From a checkpoint of a small transformer trained on Wikipedia.
Size: width 256, 3 heads of 64.
MLP neurons of a small language model. Each row is named by its layer, matrix (gate and up: input weights; down: output weights) and neuron, and shows model dimensions 0-127. Each number is 128 + 24 x the weight over its row's rms, rounded and kept within 0 to 255. Numbers have three digits each. A neuron's up and down rows have the sign that makes its largest values positive.
Before each neuron's rows is what it responds to, as a language model described it from the Wikipedia text at the highest values.

Mid-word continuation pieces. Word-piece tokens inside a word, especially in sports infobox headings like Youth career, Awards, Career history, also loan, example, renounced.
L3.gate381:095084139128116097136109133137117099125102166119165089102117099145153145084160118106143126164112111149135172116174093107095112131118150165126108162137123136120102158118145074112136109075105130121169085082142134154178140162141178080128129161094096142128094149128177091098114098155121143170112138118120140143132128148143182124157143134093168165119145147092142135151136109095122114123156
L3.up381:103112128136115123118152100161126112119120109157151093126132133119110153062119126095162137099133142137094155175116128109138083129151102121137078110146116099134131142127162098161107170153150109146137125156102155150134131134093143130134177091124067128102075169108169122143111149144127117123139161112122125089127132185152143110134102134142105134125137117119104146210121111100115111101110
L3.down381:135105144125109119117148108124135115128148083133171097118099118130110139096112121140137158147093160129113133109129106128102143159155089166097096141143124128116129157132131115118138124166110135152124126111083122151159111151126174098101131116093123150102113126130156153109111128112101131153120126091190155092156139175150151125141122161135073127132099121142119117182157158105117143123115

Word-completing verb pieces. Final word piece that completes a split verb, often after "to" and before its object, such as m-ake, t-ake, sup-port, prov-ide, or inflections like -ing, -ed.
L3.gate635:136135175172104163135102124176133123114155105102135135126108128094102153128158150107117134130146125127098123144141163170139141116119129163132127116133163113146144175103127119098134137123093108186098139143115134133124107114124153111121109136133126122156099168139127137082160134157129146141144124112144120141140094109123144169124118149169144150163142154157148162099121132111183105131110
L3.up635:090143136122133104118096091148170141105153097093089134123095095107084111134177106150118150148169124119147152115151114178142110126110125109177150123121125109144153122173104107122108143117119110165108101145117113129125139122141132104074106157079100113131105126085106119122147108122107133136130094142119103103118074134134089146161142150176141157098179148161108096145129136142141138159140
L3.down635:163137095114123113186134129187143153102100133113101120100114108109080106150128114106155148092108112143131111084149157115129115150121127119086151113131104135108129133147130100130123110130145119153136142135113143169156152126123138117126160106118126126118131133142105106184117131124086097083149110131107102148148156153129138127107135183115147150152115083182170135122099118154102184151121

Closing quotes, mid-word pieces. Closing quotation marks after a quoted title, phrase or nickname ("Neil", "Monolith"), plus word-internal pieces like and in grand/grandeur, bum in album, ist in assist.
L3.gate557:134137167115156138141158114096142124155164099088111090120139124126190112132147138140118132110098121157127161189105113134133100114148131178140131123118185176117094158130153098146140167101112190119154172118165137124171106107143140092132126111119105128142121109117138153107126144138147072085108152157133144068111164120138109123112128173154132145187174149138138118143141126127109134095134
L3.up557:174115124176110173084109134123199091117117125138131132123150129135091130137133106131112127147136159129109154200120138148114125155127110151124117181159148160154119120092095147119155124126145134140112092117116150123156177173136099145121127133172104182122140092165167119140153151137139157074152139126149111120091127130131146131130126157100150172198113129118151131150151132121143114103152
L3.down557:092082126150170084139073101096171162101119117149133125113097145103157136128107107170110115121089137124156143145089105134106118157150128131141146095152106136115153126140133188111148133140150121098099118169121154120152127158130134093131116141125111122140111151177115131138132125140117115113151162119138129131106112133104095128152119107159126134119134151108135092150113142143147157126145

Nationality suffix completion. Word-final pieces that complete nationality or region adjectives, especially in biography openers, such as Mex-ican, Scott-ish, Brit-ish, North American; weaker on pieces in the middle of other proper nouns, e.g. Parl-iam-ent.
L7.gate521:110131113203130144095157123131114120119107100168122086113151178105121134132127117101113142076114120145154129183105094135174127142118164115135085139113146120151115095103153171145113114107127126074128159118129091083140118161086156134144120104110091147167127124106119091113137138108170082171102141088113081120128128147123126128170130112080110143105151105148111127154149105095124091115081
L7.up521:131120129115106137135072150140101160168119148112112101137126116131116116138090121108154096110174120117154124143160109082141147138149140151109129142100134111135136127148176110091110098127110146114178132161146147153135150149130144125120095132130129135132104112117167137135154127134134109111091107125158078097117157152104084135111092094151168103110099063127124122120127141139138095125106
L7.down521:154150127142143143144079136140124135113104147102096142106096130101116181091126123104104095132102079077124169136169131150128130137141162127081091100111135121133138117167144133102109131160132116123141110143159080130132127128108112097099124117118164140120089129136140147118102106109139091175154104143125159107107099143127099112125132142125166077145141142160105119127132110109134124147059

Mid-word subword fragments. Short word pieces split mid-word, mostly inside surnames (McC-ull-och, S-ull-ivan, M-ull-en), plus ordinal th after digits (7th, 50th) and odd splits (ver-y, ord-ered).
L3.gate693:157134126133195113110125102123142133125107073155142085154115136125102116134157145103154146120171097110121114120108117142142099152123102067138103167120167124134210092151133176115113104106165120090150078135120115123169134118111108135136121120101127134137112143088139118115145145169130147111155104139085151139163148145154094127127129087118119114151110159141120151106149111129147140153087
L3.up693:175089104138139149137100115163162122123106128139091126115131109116113152160147146112149136150123105148145129110125107138145119148141137107151119164137114140121107132117116138123135139172160105125155096094132098110154106115165078131129144144116128131125142072082041129110145112172132113146134103094105123169116103103116175163102155117149147140120162124125134114077101149124125104111128
L3.down693:134160129123146126075140096115125149110098161143116099124121143143120126092127137152163121161145158086151128125146114110168141138102104096124060105135098142124145115121128108117118100115178093170135116109126147080134109163129129125098093151141153127119146150149149108097142178114132154162134117151127097131147176169111138101116156098092087122108124121104152167132095128092119160154147

Mid-word subword fragments. Middle pieces of multi-token words, especially names and places, such as ab-and-oned, Micha-el, Barcel-on-a, Lu-is, Má-l-aga; occasionally standalone after.
L7.gate582:118103126150135155173172105122139153148145160137119120154160173130101119134114176163153158115160142156123118150119117105118127171093161132118142148113142138115120109086126164129115163145153145079086128136171108107141109115132104153186126123120113154146148177125120149103155184114152152147135119122144119103105146115127073134134160107146087111140113117137173110147136161153138132156133
L7.up582:130120135149089121131129158166145126141136126155152121097093107094157145096144139154176037081144156134167147142120133109143094131161122101168191136134154141089162170123110107128140102097136135115117127109113142155157109154103125140127160137100102104159096110106119146131124149123194112111162119128134120098150134123152102122133099091156114159122110133112121140133146103141129165146110
L7.down582:104156167083107097148089125111136113104113136149121137127129129128185081126173148144130100158136158055121119122176167122111129118138178103075156114125140121134107140096155143084147142153158104133152119141054162117098135119153130122125141123124110133171144120159116115146122171158126088109110115109104115134142135113145158100115139124126080095126134108144120119130158105150110187088110

Word-completing suffixes. Final subword pieces that finish a word split into fragments, often -ing or -ed in compound modifiers, e.g. Spanish-speaking, best-selling, solar-powered.
L5.gate419:119109079136110108136146105155143086124132120128165120172102136099117072126135126127125138100125176109091151161126134132177122149111114151067086105113172132213183159144126118114120139130140126101141121148139134078124150114122155134105148115095086084153121117120140125160134130123125125073174132124100129125124091120101132131142119096143142108123147133106119151108125108117119165154148
L5.up419:151115150139123127104127185158148108142109128144112134102120149155156158113094151169126113119102138128167161125169129172152127160142184116115135134130110090120136125122163135129084069102128150127099186122092095139177149175156107147137133118118161144112096119172117161149111141140112110143081113072132084170117096162131112154131100108120113152129084167135132084120119123153123140086126
L5.down419:101105105127157103176128130138122111129135159136169109102121124147152151116111143144113124165107129144147112150121165060126149112133119144142166140129088126085108141135138134101138126143153126090122108144143121110119104107135175129163151129191123116152116125096160135138100130110164133065127118150135126132176124179089153085134123110140183160114148134159145117082090124163151117136122

Verb inflection suffixes. Inflectional endings completing a verb split into word pieces, like -ed, -ing, -es, mostly followed by a preposition (situ-ated, plac-ed, progress-ing).
L5.gate436:129142084130130113140124147161189145104105153108151137112149123100145102117151112103153154108112141126197129129134094146155097081110102143135141112136110087116139082116176130114109117163141123138163138099129155108142131112125104117122125138095156149138110160123131160090133175130110172088130158160125095130106146125115140110110124079143081109137133155110149101125107119089112137078156
L5.up436:144127145103087114127103147128093117134117166147093141090155107116120132117132115100094133124092112118144147139116115127133131100126141109150094141123148137172131105144122123108114095117097133122160139121151137164124136159096114139110162124129132157118126150144149183097101154120146091079173124114102076146100146143128109122131084123109146167106134090135081135113117108144108089068094
L5.down436:121116118130130097158076135132150117125147127108119168152111132145117102143137175137146080067100188110118148110129124116110128163138162166107122100121146145113136156128117054130161110140106137108111152073118169168139171127117115148139113130084116093121137099149139095147101104136092161073135129095138151098158122117116107100123137139132092150111119152138104176159154167149132156105119

Word-completing subword pieces. Final or middle pieces of words split into several tokens, e.g. past-tense "ed" (report-ed, execut-ed), "le" (Ro-le, mo-le-cules), "ic", and trailing number digits.
L3.gate285:101164169138121101150095127119121120124102133150145128116114160142116105158135116119153133110125098120120132167122113129128174133155149166171127110129127126163108123176134127162100131115170124181144144101137122121130118134180094139087108123141157186139089104133100126122081117107130122099120138132182095191125106161135113111133133166106134136120139104077172118139144121125135144106114
L3.up285:099138122122108160135129084151192070130112101180165082195140132103094131147145128092153130097158134135125131137143156144178126108061150128103135123152146124117129142142131152110150106139106128078130123089110167096093116100146129125127151118126142127116137138110161100131123158126165120165154104119157129129164189133146165144136120105141116136104138092169084132113141131175146145138131
L3.down285:144118109134099149150106142135116146090103174107113156148171160090125132125098118149124148153129149134094120137081151078147090093099144124134148072115141140107120137080147123134120124148076194143100137148122106115139131133122129117123133159112057128109135092113139151161114105118153125183114103088117134088133109145122125086108126125156117132125100154107122143118100104103131134168135

Second token after initial capital. Word-piece tokens right after a word's opening letter, usually a capital B, C or D, such as "ut" in But/Dutton, "orn" in Born, "and" in Candidate.
L3.gate579:152122151142107112140157105136139127105174154126162154106082121135172137169118145126128112174130106138106115129137133157149127155099147077143107163130122175131151134128133108093113143154143105124181071096115144140131113100118107102123128107132117132134109142113091124142125107090142172136122115107138155103120129155125136143105156116158135111123101152131105121159084152113092143107164
L3.up579:127098110126123114085096149153125173140108125118147172117116126086126120163127091128086154128150123137100138142136168068133148085142139104115118115079116110154112137112131115134145148111147142166188127135093144148165162137097134169158105105101141144175136145140122123133098135117167113077143123179088127103119092111130109155137112122139118098113141097154126065106100116128138134125114
L3.down579:101135138104130126167085128163153091125155166125151113146117084155128124136138107137135166157080116137130113097145131138117110147144112145136100132121140112116118156133170101144129129110141083149132107186116103142112081159170137123191133135108140106122135092115080164139065133126146100128105132101100119100120100152144153103147089152139105163102116124162160144132122131113133152125095

Word-final verb pieces. Final piece of a word split into tokens, mostly verb endings like tak-ing, cre-ate, t-ake, plus "as" after elected/created.
L5.gate411:098130122141139144121143152145151158094174094101136088162071091124109164152139125119137191103101153119145135144152114136142137177139155129169100103124163101146101108155146132146161142141117118133119071114108096144136147133133104158183120129135170118153090123096109152143114113106131149111072138158160128133140098110169132170116128134069150148118147100135127117158119139141137109094111
L5.up411:153109114095084146133099106179107103139143161108106112148118109123129121148122123086119173151106107065153126095127121145096108120109138173154152136143119096134128148134161092091118143134176150155134140136063159119157114105147162115149133098110155115153085117121160138119154151127162119167115102102122096107135112145102167179119168109108165154116187132122119132108154136150140160090155
L5.down411:104144125148126123156131124089110133139154100087112112096104142138112094126104109094119153105122149140155182116125130151120138151129119104150134065121083149121138121115125110133137139113137140116094132114144128172144110090153098168138125097105116135120106116087101107128116160092069154152149135120121109150167128174110153127142139150111126144114148148126097104132102116102145110100147

Verb-completing suffix pieces. Final word pieces that complete a verb split across tokens, mostly past or passive -ed endings (reduc-ed, model-ed, motiv-ated), also -art in apart/depart.
L7.gate513:128102129077130137101151085138118116113125118103140106123098125131135118110077131073141129171119095138144127164126130078130117153083094105135108124126120129124127079144100134103099154147127145155186104076102131078095136154152079146078080135123122118125121126068139143124144110147087131138130149109150163132132121115103122144165126107125137087172169115139111097109108164145132140150147
L7.up513:124087095094130159116102119127137149178138092114128111098101145137088097116155100110132150180103131104123123140110109120103171129103127123093119147149128116144121119126100106144097123175133115161099122118148117112106152096126102158125114164144136114125136139138116164079139152153111105124141138092117150106129160125089124154181115114165099126128158128177126151102125115155093105098125
L7.down513:088110147132145097151130140160136132130138143126124127136095104072075131121138131110155119125150161142117167120119159065146128157132133159134138153157121135156158172131130119120119098110086110131125165113153115151126123152123142107137112126102112156157102093118135100134093058106161172092129135095171111129142129153090119133119167137129131127142131166096176138109140152116117166141171

Infobox word continuations. Mid-word pieces finishing a split word, chiefly "areer" in sports infobox headings (Senior career, Career highlights), also "ant" in substantial, plus table bars and coordinate slashes.
L5.gate525:082147098107134145088130108107137125133139118123123160126101153135108142088099117098162163175120110159093143180143102138175134187117115132145082112160149114114121116136114161144142102130111113125140145119133169126157123198133085134133189119146125119125133118146143130141143134132170096135167140178173116130151096155127151094138130151138122132068115093141140127148173129113077154110097
L5.up525:147153063147151106128158138143152140144114151138132120155131105112118160133124108151138157102145119128134177099172163163119119105117152127118068107144107126149113134118147149129143153126128098121143132172080157151131152084154109035070088134094104143123096118097102139145077126131115104134133085135153125103139162111124166171130174103136140107133133091161160115181101148103109118145090
L5.down525:135151100151124129082142142066127141137122119115159105112165105131132107076105137102141111103142106146129100048137116154107172136083154125112119103123092122125152107081151106180139163133164106107131117154094120144138132138123112165108156137121121130118097122147161168165145165118125147160131147095102127089147170134140139120125158093149158117126140128120140046171120130135166172106120

Early word-piece after initial letter. Second word piece right after a lone initial consonant, mostly "ar" as in w|ar|ned, C|ar|bon, B|ar|bara; also Car(olina), stud(ent), w|om|en.
L3.gate217:085135104108114114122124159133128173092127138116152094115151125148134156107096100115147145125136135131168127103088106143158123110107157117125107107113121109101144106165149120153125120134128096120078126148143109153144132134160096131119117100137119154111114131087086153140122137140111132130085124148099132165118082092132183113162079126145135156132107141106152128148155119087118106177148
L3.up217:148134090118165094108152117148121154175097129133127150119125129163144132147152118108137085126116116123135160108111090128143167096122127153122140156127121117119140152078099130140114165098136129102125138155116118117153143102129106105145124093173101132101142126128123095089162111143106127152162134152142163083155149166130171110118172170174130109175111142121137131085134135064141150125122
L3.down217:156125142122106131128115159121132110110103163161116123111131130131144137081101106137127116107095149096117101125099125108095126132078106127110117103142165141134093094149121116141164117123133097130134128122107148134144174140108148163122150146141159123088160134103125117159104120117169145097129143168150143165140110129111114123168100105155117120130127086098192155117149128068080115093135

Place and nationality word endings. Final subword pieces completing country, nationality or language words (Span-ish, Fren-ch, Croat-ia, Wes-tern), plus commas right after place names in location phrases like "Zanjan County, Zanjan province".
L5.gate532:140148132106099142112147099113175138082155104113183142138141097141148148139159133084105122132125120116119122183162175130121106166108102111099124145132150141113133129108092146143103137110140158134124136090130139149114127128123088161109098158120136089131120087129156119098110120160162115161075119135106184117124123137112116125104162135127169126095149108151130127140096172089116100154138
L5.up532:169060067132130109137156121133145134134078153132122096118085132134144133141127090089109124113126103107130158157152119092114125110104100131120134125143147144082129129072129154127104115160115112155123152126129129178109127104080131126127157128136104113166123073113159118119172139095108139096088090114142195181145104132149089142125112111112110104154105090125120131122103177105141104113109
L5.down532:103190101112117148163104096121136110145103135150117115151144158121134125099112151144127160100120124170071123094167137143154133107088122138117153123135103115136086143108160157129125124190092147126127091146111162157130126118154141122123108083110126142136110159151158139149149096123110111062122103096168117115098077156116113130092097174120107152141117114192102122133113142124111134130146

Word-completing verb suffixes. Short subword pieces that finish a split word, mostly past-tense or participle endings such as worn, died, began, reduced, filled. Weaker on mid-word fragments like Av-en-ue, c-orn-ers and Knoxv-il-le.
L5.gate263:137119135134103133114106099143118125116125160102159151122092125077125149098118139074142135080094138140152125155121126145174140138123178107117135106130128157160150149091096083182140135085136117115153113112125078107092122143132150139104099160128111185098111116094137090087079121103135127112120108135108121174097120134142122141133088100154117131086112120114088139087135138122149147124128
L5.up263:134121119097091163110105109109095101134114168128123143086104119169120123165147132133164123149087134090138155150120159054132127100117148124189138108097148142132119127068091140150103151073127150101148103110095095108101138154127168116137134151116087122118108126113098136127144126135122124086133124147076135139090142155101152120102122125149097086093093097095093096091122116126151120130112
L5.down263:159118123110121136148102100134148142148103116124149106117136154112123132135143137097150138121107177156110111153080139111122101108123113122128162130086112126110111128109166139137151111171091132148118134072149121146088154144127128161142130146113111088145135114130140167140163115126144086107132152084130105102109096149148136148082131097125106078149097142111118148068112142139104118111103

Adverb-forming suffixes. Adverb endings like -ly and -ely after an adjective stem (quickly, officially, severely), plus sentence adverbs also, later, then.
L7.gate652:126126158105127152114148160082068139111115113175111108114122097144070128111132098120166154106151147098151145146151109115099139137122090115126081133132127125147139149123162106151130117097081105106156149104136132121137186140155099155128076145085108117125078117114105135123159177146142157127082127080123158122123122169131078138150164149138160110105133146122143118126106172149154133118134
L7.up652:139161058106119140114138131114095131115100148113103131158149133208151149156122118114208142146118143151127121133136139102139114164112165083146122110105136134104133096113147090126152135074147158142114123134129101131124094181143143103118146128117187122155156127115133132133108130117146132140172115153134156102077128090147123147156129113135114113102159126090139135098087106126165130099129
L7.down652:144107133107117110136163146090125139135108139124154153107122127176092138089129152123120155157107148114096099106103142117154130108119132167110114107154115132121129131126109127134119124116096137130148154145087126103172100185144107144143107164162111079125066124162164159160146156113166163111050140127093121086091130191125145107145138129130139097145106135141166110111144126151117119136082

Verb completion pieces. Final word-piece closing a split verb (me·et, confron·ts, discov·ers, feat·ures), plus particles right after verbs (concluded that, dedicated to, took off).
L7.gate207:107087098146109167100134136142125108145135134191104120105083096141101157131128127121135111096144131118175161149148156114143114120144164156109147156167124098107155145153151102120126137124142105171097134122122135121102125122135111134165101135141104154160086118106128097133131116087112132172152122156128162109143116122125133140141113175150108180148157153134132130121132120151105123163147
L7.up207:120129117159163128141103155145158154114159139128102091131122095109145146141147086113113128168126129101072109133103124152134116095159101117163074146180094136104103146178097149139155125177111077173136155121118108118116103092084140149148118166126115094146136092133133123110121126145100107183142125055116131124156115124144122127128120143143116176126157150118169142147134120153147168146130
L7.down207:120070118131099109165129107159120113120200157136143107134118114139115111142146155138160111126126154120126164123154165098079126091108129117123174127113134120108129109122113128114168118102123075161123113148118106162121138134138139122126127150100117147125129131133148111138076153155111125091085128131124108151145140184119116117104138184077164071168087152176107131142132153127123099143085

United States completion. Mainly the token States completing "United States", especially after "in the" or "Ohio, United"; weaker on second word-pieces of capitalized names and abbreviations, e.g. U.S., TUR, Gretsch.
L3.gate491:147108156131141161110135162097110139086156118157135117131131146154119127137152129132143137160133127173122133145134111098124119108108115130128147132113134131099113138148122102140186093052105153099087123106090125118148104136106141139122140135089109138155160112109148129108163137145162121151134086145089139081133112097126131084144150146122126123101110082131117128104146134163178119130105
L3.up491:156135152091187130126109106124132159154182146172068126127125164141150134143121163100141156188083105139150103175153124132141142105106136155105177117128136156130129089121118121143117074143101160172124093109145134113108100144165135154121147147112141155116101126119117143130133091145160136085162115157122176126105122105152114154185118135130111086100153111152102134144142114170131133104073
L3.down491:155171133160106098123137102134119097142122129138113121169116115147137156138125119147119143114110136092106145168110090109135136170097137111092176109120085126147142119099130160110110144115138132134162089221159079148143114097142140128140104105146127167100089081121127128199108129162122139145116176160130157139137159128155105156139145150131119112111141186118102126106157133147120110094099

Place-name word endings. Final word pieces that complete place names and nationality adjectives, such as Scott-ish, Keny-an, Florid-a, Brookly-n, Mexic-o.
L5.gate562:144144130124106151127138123108121111158141112097091146109107131152106128144107143147144179131128146164172122152118119125138084101079152131105114158122098151129126118139146180140152124184128128100125134148094144126149181158081132163136180144084123125160114125119156087129154074107167096145091096148111092084137118138112136126095129142124114128134113122109121152175117086133116146116092
L5.up562:120105114108155132122142153122120155119142131085125089123120128118130165133113123107139111108162107128150169149122144152128091156094130143110120121125112139137121101136149144136117123125118140130162141108170116141114144173138143122150148152109111114171116175160146151163175053120161137120116077120106157087140146147060159130129094115098115151123115130110150132095074107166168131110106
L5.down562:151095126128096092135117097110123147098124123170095097150150138164114198110103125129113089101166115139187168158143150117092093143138183146106133116124147145122115119119160193126092125164117138148143131125116136133110123124155146153105164113141112122153126084158158091151148150135120173055091142111130097147115147141141138103097113110134091070130090129140162107141128149105111160137120

Mid-word stem pieces. Inner word pieces that complete a split word's stem, especially in national and place names and academic and economic terms: Can-ad-ian, Acad-em-y, Econ-om-ic, Belg-ian, also US.
L3.gate535:145163129132133131127095153174137161117094107116119107156102130104151114147101097117116159151131062116145140148082157135101078115100155153119088124124115100100114094157136127090122168125110099112117115141155141098100163137129110096098178134142136153156131075137147066134153122154147094145086113114121183106092110096126144150116117124120141159139152160136140124134131148129134130145141
L3.up535:144142117127142122099162088103117143124131104133087128141142106107146150138101117119154099163134086138125115128103099145112139134112146135165134115139099155122099139174165085113122162157135120126141150135135092124095139120156069137102103115114123159159165096154130120122183143158097130131114107126138096114114095092142104115160091133130163150093155122118124148129163118138108179110104
L3.down535:172135115107117171120131111106157162134157116103075122203143169167141162128112109144110126154090094101153118099088167129138107105146152109150123110122116142103142143127157155140135149141064151095132112158088119164104138150129141148113113126151113133145154077117164148163087130136124118053094098120133158092115120135134157108111101144116125109106103098119119116110147157124124167131131

"ar" word fragments. Mid-word fragments, mostly "ar" or "Car"/"Mar" opening a longer name or word, as in Car|valho, secret|ar|iat, Centen|ar|io; also "p" in Olym|p|ics.
L7.gate375:106154143081099088128170160130138121085096139118149090143171107152167105127163166126123144125144139131157168135127117169100110125136102167105113083115111135145110100170133153113125154120139134131096168123120171150114113093126129162131173171105162139123107185137128114114160105138129109177111110125165148130075114149159121104099121100198107148117164112115142133125165098120151141146109
L7.up375:119151181123099097102122124125146141086098125146140122137126116127084121113145115112123123150117124087116145086123102133106084150144072130120155079134117142175110133137113153088097166113137125105101155114104140100160106119092108150113107111135148168103158161137110108129125090137134122139177112148148111138132128135128130136121158131113110096154168135108143105153154118137174107159117
L7.down375:129134123082136126118186124126156117121103150133167141107172088160181087138115143137105120148150163144103165130104110134097100115125114129113124114155158105145111103165117144139150142110126096134147110104138164136097159125086137123137139126104150136126144121127138106123125116090122110116190049118140148175158123138105163142129170102118105087107120133162133128144118105132153126117115

Ordinal and word-completion suffixes. Short word-piece endings completing a token, mainly ordinal suffixes after digits (1st, 21st, 2nd, 39th) plus unit or name fragments (ft, UTC, YWCA), often in tables.
L5.gate294:125116146108137157123133126110129123097106154154115115133122153121149129151109126138145105091146159106101124143086095106167094106124085133146141142122144109126121088091140119104087127101110094100111175176144133152117166141106121089106155121112123098109120086166149172137102142129096177148114133127097128157153120107128130107141112094140108122143165115093139115125142087099146123169125
L5.up294:163112126150133126119143124092114143113130107118148145133130135075112195179165134146146123138165128100153106140142139109103121112112128076120109122076119115120121120122123132107080159149110104151098125142153123133120080149103112122137146106152118130130134147164121144152127113112132104135098129119072110137146103153088108146068162151175131123087169157129153138073098111165102113132112
L5.down294:139151136151131137152085114126077138097154130137147140123090158144123165149160123138095088133151102090106186156112138101121137132120110161140096141108156137092146098141150131078103146156124112141085102129129115118144140150104116125123132135176070129117150139132153163131106127104114086107097136139079105099159116124141186111142123105115144144112085102145132158145136133127119107131107

Word-completing suffix pieces. Final subword pieces that complete a word split across tokens, especially -ly adverbs and -ing, such as recent-ly, commercial-ly, Rac-ing.
L3.gate304:135146141118116120097114172128111151130116110106124130104055080143123132109118138145101172146092122145136134116150105127095130183116134136124107117086109094119092148107118062142093151125109121159127126133129131088163155126114119180142189138120133135101132117147154104139182112145111110128125125145122127135168107080157122133130141145113087137111118101116137069128157131114112125133119
L3.up304:137111087133154127141137166105127148133136143143180153104131135144105139143093158104166160130138140174117098130155111138138117131126154166156106130140107118150121099140122129107106106114131143146112165096134129143137148150131124129127164078112148138137108154104129176155146120077104120124119147152143092138118186127125138134139114144123180160169106074149114129161123134095140139149101
L3.down304:128082134160148104125124128135099175097082135137159100151133118089144134131105126131131105138135160115139131125120158148111117111167131078139154103116176133135110123138141161140127086104122163082105078132163095121166098117109150118095114122136165136091128154139145143132139134174143121152120148095125107125114128122141141168122099140129131074154097110131106175119131150147129133093108

Predictable word and phrase completions. Tokens that finish a highly predictable word or set phrase: word-final pieces (c-ult, w-ell, annivers-ary), "name" after Binomial, "of" after University, closing quotes or parentheses.
L5.gate653:126124123117137100146091115095157151158141133142096087122143129160117109096141137127104097121112112111135158167102084117113125146150105125166109122102094142146165141129132147123138144159155131152128158140145134132134117172180166176117179117110117120151125123139179103121073129152173123165145095155129115131105140117097127115105157145113077143162150136138110110173106148119140127159109
L5.up653:164147120155119108091100102182160151114114108121123111120129139151116094070150101122091069135156141107152115114158133134114117115113114138133117155130115138113125138141107178160138160114118104117118077093118154125095133104122127127139105089102154087116128093150145115132135137114098108151170083171177111102132119095100171173125124134117123149111130196168121146145143122163137104158131
L5.down653:143144067129148072134120139136159159147129151143157106117107114145148121145108139114151152120099139140124150119138120091089155127151115136134114136122100144159121110099135131124115124131108149156118126152148147160113110133170126103089096130131103153129163146087156154128143142120135142145144139163125101095098176122102146114131140128132116117117138117134154094125115135164154178116113

Predictable mid-word fragments. Second or middle pieces of words split into several tokens, where the ending is easy to guess: fac-il-ities, pr-act-ice, s-il-ver, Ed-in-burgh; also "States" after "United".
L7.gate218:144099153150100118123137106132171129135150138127103131140133115122116179131086122137097108091119121130125160116161127136156152110121149173119118133120147132111129122118169108158084099128147153113140170139177163103106126106152156134069121133090119094141128078140102124104127118155128139102178136096143135148128098147114131114140124108133157146172086143124163103104132095118084133142160
L7.up218:122137139125108107116112096138088108126080146166130131142135117146132109128125110173103131151119145115153114138115097155119085162140128137170096116143124146133159133100143162126143133112159102137149142125147081137149119099128175149151145111130115107108134145140149137136116099183176128150122167139093115170091122172154056110084114125105073142113136138124118161139146135123120100133128
L7.down218:120160190135085139123127109138131144166142117144104105127127117083089168142135151153119150093110109146143137159140126102125166138111171110145146114149134112095127097103156100097161113124108208117112130131147151133153091083133127120127150121088136110122149175129115101142113096131122127204129138105149155146095168147145103165107151127138163122153094113112131133143158142104127165124087

Mid-word vowel fragments. Short vowel-led pieces inside a word, right after its first letter or two, such as it in Switzerland, em in democratic, os in position.
L7.gate443:100152144103107111128115103182176116138134123147136138099145133140149144165135121127117133149170153111124111150137115107092127092152121112114101129131154096135133099096131161142162125165091148150155135099112130135132101129136160106147078131105110134128145112172129123133115121146147141155066120146153095104140163133091122144156128137160112140135097117096077096119119136110122174091132
L7.up443:112167132112101123121156139167134073110143176122144112169163116065127164162061112096084130146084122171098117130139148125155122119138155101127112143181108121129121167091128138104134098129102147117106144141125169115149129150106125122141146081165114136116121087125149097086114147146145167087107135161141143131096099120151108131095108106122098166146158129158120123105081114120124156136135
L7.down443:086140078105161122140086148130080111157122168160158150133119150122124127113144105129188141152117149119109155128094144067115084074114159157109151154151152133130096141109119136138140115149130173121162145172099120151126097129148105110111111143129144132135112138114112145134107133087133205173115158114146131175101138090103090125155162108133137146130130118126099141110147130130087112145085